MLP neurons of a small language model. Each row is named by its layer, matrix (gate and up: input weights; down: output weights) and neuron, and shows model dimensions 560-623. Each number is 128 + 32 x the weight over its row's rms, rounded and kept within 0 to 255. A neuron's up and down rows have the sign that makes its largest values positive.
After each neuron's rows, "fires after" lists the tokens most often just before its 100 highest values on Wikipedia text that the model never trained on; "fires before" lists the tokens most often just after its 100 highest values on Wikipedia text that the model never trained on. A number after a token or word is its count.

L5.gate1169 [114 127 122 150 139 109 115 170 181 128  99  72 126 166 136 166 173 180 107 130  88 109 198 168 135 142 127 123 122 146 103  95 141  94 104  80 165 114 180 143 141  73  39 127  92  87 130 205 109  96 165 131 122 154 171 109 121 127 129 150  99 149 104 144]
L5.up1169 [161 111  94  94 114 106 136 157 136 137 143  41 141 106 153 143 174 135 175 151 152 123 151 149 107 146 117 155 103 144 150  99 123 171 104 126  74 138 118 182 154 111 112 117 104  93 129 234 130 150 193  98 160 158 191 121 126 107 151  96  98 130 101 148]
L5.down1169 [ 98 120  68 154 126 168 136  98 123 112  22 137 111  90 107 142 177 141 110  98 114 123  83 124 120 203 143  92 120 101 117 220  74 110 190 146 112 128 135 137 106 134 105 153 127 141 110 157 144 143 148 125  88 109 120 105  92  84  92 154  97  95 129 129]
fires after: "| " 91
fires before: "| " 75, "|" 16

L5.gate229 [164 125 111  66  92  77 105 101  91 100 110  87 137 143 128  94 151 198 140 116  84 148 137 162 102  87 130 123 152 166 100 124 177  93 149  91 115 144 110 155 187 127 166  74 191 165 167 112 129  82 144 143  99 112 110 131 121 148 134 109 149 156  80 116]
L5.up229 [149 158 126 122  79 130 170 149 142 180 144 102  80 106 116 154  96 202  89 128  68 127 116 216  95  54 153  80 110 134 140 147 144 194 101 119 107 107 117 167 125 125  96 145  77 124 118 109 123  87 141 129 146 124  96 122  87 148  42 161 147  63 165  75]
L5.down229 [ 73  97 113 120 134 110 117 144 121  91 124 180 119  76 163 153 108  54 142 139 137 135 130 162 129 105 124 133 118 135 159  82 112  58 115 117 150 111 120 179 129 100 176 170 119  44 103 127 166 110 131 129 136 120  91  80 151  93 150 152 100 168  89 189]
fires after: "| " 44, "; " 8, "201" 5, "200" 4
fires before: "| " 24, "|" 11, "; " 8, "–" 6, "." 6, ", " 5

L5.gate491 [106 169  90 144 116 110 101 172  73 114 101 120 143 142 138 149  78 112 123 104 130  52 146 132 124  87  97 119 187 135 125 160  72  76 152 122 172  93  54 167 142  97 141  83 121 108 180 147 135 155 138 142 117 163 127 110 161 186 190 127 139 141 160 182]
L5.up491 [116 122 121 117 122  82  88 173  90 137 182 152 125 154 107 100 162 141 110 151  78  78 147 113 171  80  80 123 144 172 132 157  98 106 140 181 159 133 150 175  86 101 103 144 163  84 136 140 126  62 152 136  90 130 174  31  92 121  75 118 162 120 129 198]
L5.down491 [148 135 137 113 137 120  98 147 107  97  92 125 172 183  99  98 116 158 119 138 167 105 157 129 113 192  97 136 146 155 159 134 155 151 161 128 124 131  48  92 160  98 112  95 141 161 112 158 127  90 138 187 134  86 106 122  74 105  63 167 114 129  93 123]
fires after: "| " 35, "201" 10, "200" 10, "198" 10, "\n" 9, "(" 4
fires before: "| " 39, ". " 16, "–" 7, ": " 7, ")" 5, "rd " 5

L5.gate1092 [148 135 102 144 122 128  79 113 120 167 146 197 122 125 140  81  79  93 157 133 159 162 205 112 121 123 186 139 176 105  47  96 136 129 195 138  67 124 148 152 193 120 147 161 165  97 111 117  99 125 151 158 144 112 159 150 142 148  76  87 131 129 196 147]
L5.up1092 [105 102 159  98 147 180 109 107 172 121 107 223 130  99 180 121 185 209 143 145 102 119 138 136 113 140 105  55 171 188 135 143 132  95 114 128 120 132 167 149 135 124 114 188 149 152 146 153 126 123 130 133 223 151 151 126 158 125 114  95 103 158 137 152]
L5.down1092 [128 109 124 122  97 117 103 175  97 146 149  82 135 141  66  64 135 140 135  87 173 119 142 116 132  83 147 153  85 141 131 112 104 223 108  82 113 154  86  95 119 177 161 112 146 138 169 129 156 187 106  58 117 147  78 146  98 146 125 123 158 123  66 138]
fires after: "| " 24, "201" 20, "200" 17, "199" 12, "–" 6, "198" 4
fires before: "| " 74, ": " 5, "– " 4

L5.gate1395 [129 154  91  86 120  92 120  87  60  93 103 140 107  65  83 116 150  87 159 132 141 157 136 121 142 140 105 161 145  94 165 168 118  93 197  97 110  67 129 128 141 128 157 108 126 158  75 151  72  99 122  57 102 141  86 168 107 136 115  95  88  99  63 136]
L5.up1395 [ 99 111 123 185  86  91 149 143 102  94 100 131 149 177 192 110 130  95 172 175 127  49 155 151 153 158 114 142 148  55 159 101 195 158 155 162 139 150 184 124 116 192 128 146 146 165 107  70  58 103  92 128  63 143 146 158 114 132  98 182 109 170 133 200]
L5.down1395 [136  99 112 124 123 126 102 108 165 128 114 160  74 150 149 176 143 132 159  89 162 139  93  72 119 175 111  98 119 125 123 107 153  89 112 144 136 121 144 101 122 152 180 125 132  84 140 168 165 146  86 165 141 190 111 144 121 131 123 167  85 107  89  63]
fires after: "| " 71, "G" 4
fires before: "| " 47, "|" 23, "/ " 5

L5.gate1851 [169 174 107 191 116  96 114  92  77 122  79  82 114  90 134 151 140 151 133 150 103 120 125 119  96 150 152 124 160 121 153 106 139 118 107 106  76 156 112  82 176 119 144 146  90 166 181 147 121  70 133 104 179 147 140 121 133 124  88 185  98 145 138 121]
L5.up1851 [146  81 108 184  92 111  90 172  93 160  63 126 123 154 116 140 111 167 140 124 151 114  96 161 162 152 156 185 151  77 148 189 116 101 161 170 127 140 128 144 130 137 141 158 139 137 110 156 195 112 126 158  72  79 127 109 142 123 121 130 141 121 129 138]
L5.down1851 [130 176 119 106 181 133 141 152 130 149 144 144 119 158 117  75 157 104 124 108 137 127  92 128  93  57  88  91 142 132 129 124 136  93 130 167 180 140 148 139 104 124 144  91 104 123 132  97 109  87 128 161 173 119 160 120 142 123 151 103 114 142 133 100]
fires after: "| " 41, " " 14, "; " 11, "% " 4
fires before: "\n" 27, "|" 22, "| " 10, "; " 8, "\n\n" 5

L5.gate788 [158 139 147 169 148  78 169 182 133 131 104 161 166 128 130  86  81 134 100  56 142 116 173  52 186 134  86 122 139 112 191  66 119 190  91 128 125 156  89  99 106 166 122 130  86 146 162 103 144 142 155 122 159 124 148 174 176 130 111 161  92  60 151  80]
L5.up788 [ 72  76 122 139  88  70 130 144 124  50  85 147  87 109 191 127  93 107 108 199 109 107  90 123 209  80 138 130 112 169 141 149 140 174  66 130 109 147 104 162 116 126 148  51 149 164 188 124 129 100 146  91 175 176 141 126 108 120 110 135 141 154 177  98]
L5.down788 [109 141 111 130 134 162 149 139  40 116 168 157 160 172 137 115  97 124 126  99 147  69 185 163 127 132  83 147 133 172 114 127 110 178 137 111  84 137 105 137 124  68 183 114 134 138 139 190 205 159  78 163  64 118 127 153 113  96  68 113  92 123 165 125]
fires after: "\n" 31, "| " 21, ". " 17, "200" 9, "1" 7, "199" 5
fires before: ". " 44, "\"" 16, "| " 15, ": " 9

L5.gate906 [131 124 156  42 179 106 126 204 127 162 180 170 116 164 119 136 103  92 189 120 134 116 107 125 120 123  90 118  84 135 146  80 122 141  92 138 142 114 127 183  81 208 140 123 116  87 133  59 164 131 114  99 142 120 203 148 167 113 100 136 180  59 160 140]
L5.up906 [ 95  71 144  80 138 117  65 174 124 110 128 125 137  64 101  79 163 147 166 147 111 110 139 114 113 132 151 157 114 117 135 134 167 150 113 163 133 104 138 167 125 134 127 131 121 173  74  97 133 177 139  64 126 172 160 138 154 128 157 148 177 156  94 157]
L5.down906 [148  88 154 140 107 225 129 129 154 163 169 120 148 139 126 142 132 177  83 189 105 133 105 136 152 168 156 120  88 179 137 172  99  92  79 123 109 192  97 122 103 110 100  70 116 115 148 135 201 150 122 151 148  79  96  94 143 160 118  63 187 143 125  79]
fires after: "." 27, "|" 19, ":" 8
fires before: "| " 26, "\n\n" 25, "==" 13, "- " 8, "===" 4

L5.gate696 [ 75 169 141 100 121 166 159  78 133  96 126 119 150  83 212  72 170 109 129 143 123 149 134 173 120 130  82 115 148 172 132 178 146 149 170 122 129 180 132 133  72 104 130 112 115  71 140 108  95 120 153 137  93 162 181  69 116 110 161  98  83 108 121 183]
L5.up696 [ 98 164 110 131  60 158  67 107 132 159 122 180 122 119  99 146 130 192 126 143 120 118 114 134 129  99 120 132 103 161 160  70 127 160 160  94 114 140 127 141 119  98 157 123  98  76 160 185 157 130 126 138 154 108 136 101 141 140 104 132 111 110 164 164]
L5.down696 [105  78  94 188 112  96  79 111 104  96 132 149 140 134 136 149 144 106 140 174 118 156  90 156 142 118 105  78 150 158 128 128  72  91 121  85 103 154 132 148 109 161  69 120 128 152 131 119  77 138 158  78 168 135  61  96  97 148 139 122 139 176  98 107]
fires after: "|" 60, "| " 5, "198" 4, "\n" 4
fires before: "| " 53, "|---|---|---|---|" 9, "|---|---|---|" 7, "|---|---|" 4

L5.gate2133 [134 108 123 135 102  63 108  51 149 198 168  92 178  74 123 145 150 145 174 143 203 115 125 143  96 142 117 156 133 142 130 105 122  70  64 104 100 155 161 173 129  96 116 100 142 148 121 137 109 161 148 168 114 121 119 148 111 173 116  63 204 150 156 138]
L5.up2133 [125  97 103 114 135  82  58 103 128 144  71 110 139  67 133 105 151 150 217 106 177 121  63 120 149 124 144 120  47 114 167 172 103 111 106 117 160 180 132 157 141 107  84 103  90 194  95 133 160 115 109 129 153 173 124  90 139 189 134 129 161 147  92 165]
L5.down2133 [ 71 123 149 170  89 155  93 179 143  51 128 126  96 101 109  92 106 111  96 159 100 152  86 148 119 147 109 144  85 126  99 133 130 134 135  74 141  93  96 114 182 153 121 132 107 156 123 117 105 101 196 106 173 184  79  89 150 180 109 138 154 157 117  94]
fires after: ")" 30, "." 25, ":" 4
fires before: "- " 78

L5.gate2132 [102 108 134 141 155 120 110 110 192 108 112 194 113 102 147 142 119 142 141 132  98 124  90  99  93 153 119 124 190  73 121 163 131 168  95 131 117 135  89  97 114 100 135 163 136  63 106  91  89 180 157 159 133 105 128 118 163 168  50  55  88  96  96 144]
L5.up2132 [151 106 170 152 104  76 128 103 148  85 209 151  99  76 120 149 136 148 173 124  80 126 124 131 154  93 142 172 102 103 131 130  92 156 152  87 115 121 212  83 119 114 177 135 159 134 112  89 121 144 125 127 163 154 137 137  76  94 118 127 187 169 158 100]
L5.down2132 [192  52 111 135 129  97 165 138 150 136 174 154 157  81 125 102 117 190  98  96 160 171  64 133 137  80  67 175 140  94 140 120  89 149  77  36 156 106 123 119 196 152 101 107 131  77 134  89 122 115 113 138 105  96 122 138 132 147 109 191  94 130 108  84]
fires after: "| " 54, "; " 8, "–" 8, "\n\n" 5
fires before: "| " 59, "; " 9, ". " 7, ": " 6, "|" 4

L5.gate70 [ 88  86 170 129 135  80 167 157 138 116 109 160  98  87 174 130 131  92 168 156 146 104 110 146 169  87 178 157 146 186 125 122  95 113 101 123 115 117 102  91 127 137 169 148 109  89 156  58  97  85 126 112 172 150 141 134 163 149  28  60 141 153 130 179]
L5.up70 [146 162 147 142 140  66 103 128 150 184 102 108 163 147 184 125 151  83 130 170 149 109  81 135 129 140 148 120  89 144 125 113 118 133  96  73 163 127 127 128 150 126 151 153 131 117 145 151 152 122 114 156 127 186 178 151 142 153  90  86  83 121  99 136]
L5.down70 [170  49 116 162 146 132 150 117  98 145 159 123 117  73 154 131 163 148 155 111 112  57 111  86 165 138 138 187 143 163 119 149 141 109  90 140 114 103 137 194 130 143  88 152 139 102 111 112 132 154 106 116 139 143 131 126 118 113 132  82 182 169 168 142]
fires after: "|" 56
fires before: "| " 52, "- " 28

L5.gate2222 [165 124  83 176 122 127 128 149 119 149 128 117 146 164 103 116 164  98 113 146 101 183 124 164 154 184 115 116 123 171 167 157 133 146 114 167  78 125 110  94 129 121  90 138  78 133 132 179 110 133 140 169 152 105 111  90 107 166 114 105  85  78 109  85]
L5.up2222 [120 168 158  94 113 149  92 118  87 125 183 145  53 170 188 169 144 125  84 136  97 114 196 111 119 162  84 101 132 186 148 111 142 132 124 104  91 124  98 123 146 115 123  57 124 156 132 189 147 109 144 139 150 176 150 146 174  74 149 139 136 107 134  90]
L5.down2222 [143 109 137 143 115 125 108 129 125 125 138  99 141 126  95 119  69 115 107 187 115 129 107 138 119 150 104 180 134  81 131  99 138 114 146 134  93 144 139 162  52 184 142 166 105  57 196 180 151 107 102 174 140 132  72 207  76 146 158 183 127 172 135 148]
fires after: "| " 56, "Par" 7, "Mc" 6
fires before: "|" 36, "| " 23, "es " 6

L5.gate1568 [ 66 130 174 156  97 136 103 111 112  76  82 124 138 144 141 115 183  92 199 117 167 122 166 129  99 164 173  78 186 139 103 102 122 126 114 119  82 136 168 132 196 134 137 127 191 113 156  73 111 108 155 199 136  71 134 121 150 157 138  74 159 169  92  83]
L5.up1568 [138 162  79 146  99 166 102  99 117 191 183 179 141 141 169  74 147 135 127 147 157 134 141  80 124 105 155  95 127 129 114 110 176 110  97 149 116 131 119 180 122 141 130  93 118 167 114 107  97 164  84  97 141 105 128 155 135  93 175 107 147 120 152 190]
L5.down1568 [176 147 117 141  93 107 150 111 131  71 133 161 118 151 125 154 179 151  96 143 163 111 121  85 129 110  82 178 129 120 168 150 112 154 120 113  91 152  83 160  88 171 136 163  85 142 145 122 118 100 149 108 157 161  95 149 150 123 121 124 133  88  88 129]
fires after: "|" 71, "|---|---|---|---|" 4
fires before: "| " 70, "|---|---|---|---|" 8, "|---|---|---|---|---|---|" 7

L5.gate681 [ 88 155 133 125 122 117 112 112 107  97 149 108 124 148 151 158 168  75 142  99 149  84 164 140 117 119 110 111 156 162  84 131  47 152 138 178 145 107 119 117 142 115 197  96 163 157 135  89 180 117 193  95 145 163 125 181 165 122 156 128 130 128 146 141]
L5.up681 [136 127  91 140  83  90 107 148 125  94 106 145 130 187 137 135 146 106 129 173 145 108 135 136 177 127  85  49 171 169  98 185  73 132  76 140 102 129 130 140 139  93 131  56 121 168 123 109 142 143 189 105 112 139  78 173 176  83 206 110 124  83 173 197]
L5.down681 [144 109 153 103 129 128 145 112 143 139  82 141 155 175 171 158 127 152 107 127 141 124 121 152 163 136  63 118 124 125 137 159  62 143  89 146 113  92 120 129 155 122 148 104 124 122 127 134 124 134 162 165  82 106 116 113  79 126 175 168  86 158 103 178]
fires after: "| " 41, "\n" 11, "201" 9, "200" 9, "198" 7, "; " 7
fires before: "| " 39, ". " 21, ": " 13, "; " 7, "|" 4, ")" 4

L5.gate672 [ 66  82  97 103 122  77  74 118 122 126 137 125 115 170 111 170 137 115 151 156 112 195 119 137  77 134  80 136 117 118 145  99 148 101  46  91 124 112 148  80 118 122 165 159 138  41 130  75 146 154 122 124 157  67  62 130 106 135 152  90 153 112  87  78]
L5.up672 [106 121 112 121 148 107 107 134 209  98  82 176 153 124 163 133 157 129 153  45 170 132 113 145 120 123 130 157  75 183 172  76 152 143 148 112 120  72  97 166 169 124 105  88 138  90  83 103  93 164 150 146 144 119 133 161 167  68 117 147  93 146 147 105]
L5.down672 [168  58 105 145  85 107 151 159  23 123 135 121 141 182 112 156 127 145 202  92 136  67 150 119  73 161 141 103  84 122 106 110 121  83  76 135 127 141  98 121 127 135 197 147 174 132 170 120 107 165  88  80 139 170 174 144 124 116  79 255 154  75 111 117]
fires after: "|" 69, "." 9
fires before: "| " 65, "The " 5